From a checkpoint of a small transformer trained on Wikipedia: rotary positions.
MLP neurons of a small language model. Each row is named by its layer, matrix (down: output weights) and neuron, and shows model dimensions 368-495. Each number is 128 + 24 x the weight over its row's rms, rounded and kept within 0 to 255. Numbers have three digits each. A neuron's up and down rows have the sign that makes its largest values positive.
Before each neuron's rows, "raises" lists the tokens whose logits its output raises most directly, leaving later layers aside.

raises: "this ", "these ", "their ", "each ", "the "
L3.down1333:127158143143126140108127123172102134114155095144092131117150106131198115096140166110096185135158146151112098126164166064121119145109155145089123160113112093133146141129109084133143120148098086126124066131132145157121140109092099118143121108088165119158095135121158109134150141130162133140138137111126132141129149128129097130133142145099100123133119114145127132075163139178136113151126

raises: "These ", "This ", "Other ", "There ", "However"
L3.down478:153064137099125134122107126107139129099126098161154139126132146127120148131143126152134151152122107138149113119142119148135137141092112123132183173140141143119116109122120146142116085162130132125167150135132144145116136124108166106154121128126114110129129138131066194098115106133137115134156129163075103102116115102104177118107145171134094117092106136137121115055146116136163134156165

raises: "therefore ", "thus ", "lack ", "resulting ", "others "
L2.down892:128092141091092131082128109132121187128073159127140117082096138161108126101100163134118153127118148115142137084141136125125139096113102088145112155111144123142117113122174140101140121117107182090135155131122122103116150101159111136201116143119125115136147123107145122144124109093117113151109088107125062115111088129151155151142156146155089148141136103070132114126093070112157140097116

raises: "ous ", "ous", "ously ", "ering ", "au "
L3.down1611:130113135107093144105146135130145097130132134148155121171114094097145127135123144131160138123119135079128110097140128118111153123141121101120114137149164077146119102133128137129133124095135118111123108145098139103141099151108098147103121150123160156128108132106121124112108160134145180108118133131110097115117158133086084156112134170167095157149129114084166151128123101125093097122103

raises: "Civil ", "Premier ", "national ", "Parliament ", "Republic "
L4.down18:088151129128139140143166100149118100170121103138154100121103122098125154161131126103112127112130119130146101119161108132130118117114164115133119136129123157167137145105136124157102137116155145171121125171122123149117145132138118107145101107191147116114093121173134166074094158145159167131107092135129127122106146135159154129144119176102131111120112168134138145125121138101136141106063

raises: "ile ", "el", "ed", "ed ", "ile"
L4.down1482:112129135157100101086128090130150110111171089133112132161166139134109174101136122159156133140086127135102144155131135163183118068148104122127150113158091103142110150140133093122140148131095138144134107118131138113138172131107090131108137156096139153145158126124126157106120105144149144073127101122197148129129127056130125119122138143116116152170153191123164111117131129126099105141156

raises: "this ", "his ", "any ", "them ", "it "
L3.down1009:190129120084120154084131120123135123076131137134126124167138150180143138118122119127136117130099134114107122121136128112132104127147127156152070147137088105129111082124122125121116146076149113162154129086100122101135126134092116127098141116091138121156126140117095107119089180153119160166130089128105081104139129145136129083153144141112145161118172091102110156102130103152125146169114

raises: "club", "Club", "Club ", "club ", "Team "
L4.down659:098107121132098113124181129152132118160171152118159099111154152068135155129155097160137150128149123152115076175133126126122076104111142156138129116136115128137146098145137141160095161152134118123077099138152143154106115113177121183126154136099126155139148164130103100142131104142130113169132096086099157151158122102097162145169098139168172142133165117145099138097140161117180159122133

raises: "e", "e ", "die ", "ez", "rol"
L3.down174:051125087140098105184133143149111150128112085135140129144144136107126112127110132065128117102185094150113151146144146078097158131133075180133127126123136138136136145112122107112139126101141114104120123117114144114136103143152170130145123133130154112124106102127163170097123122135155101140081128161167131123152147150093121164125107129170114149136128143136137125098160127104132143132094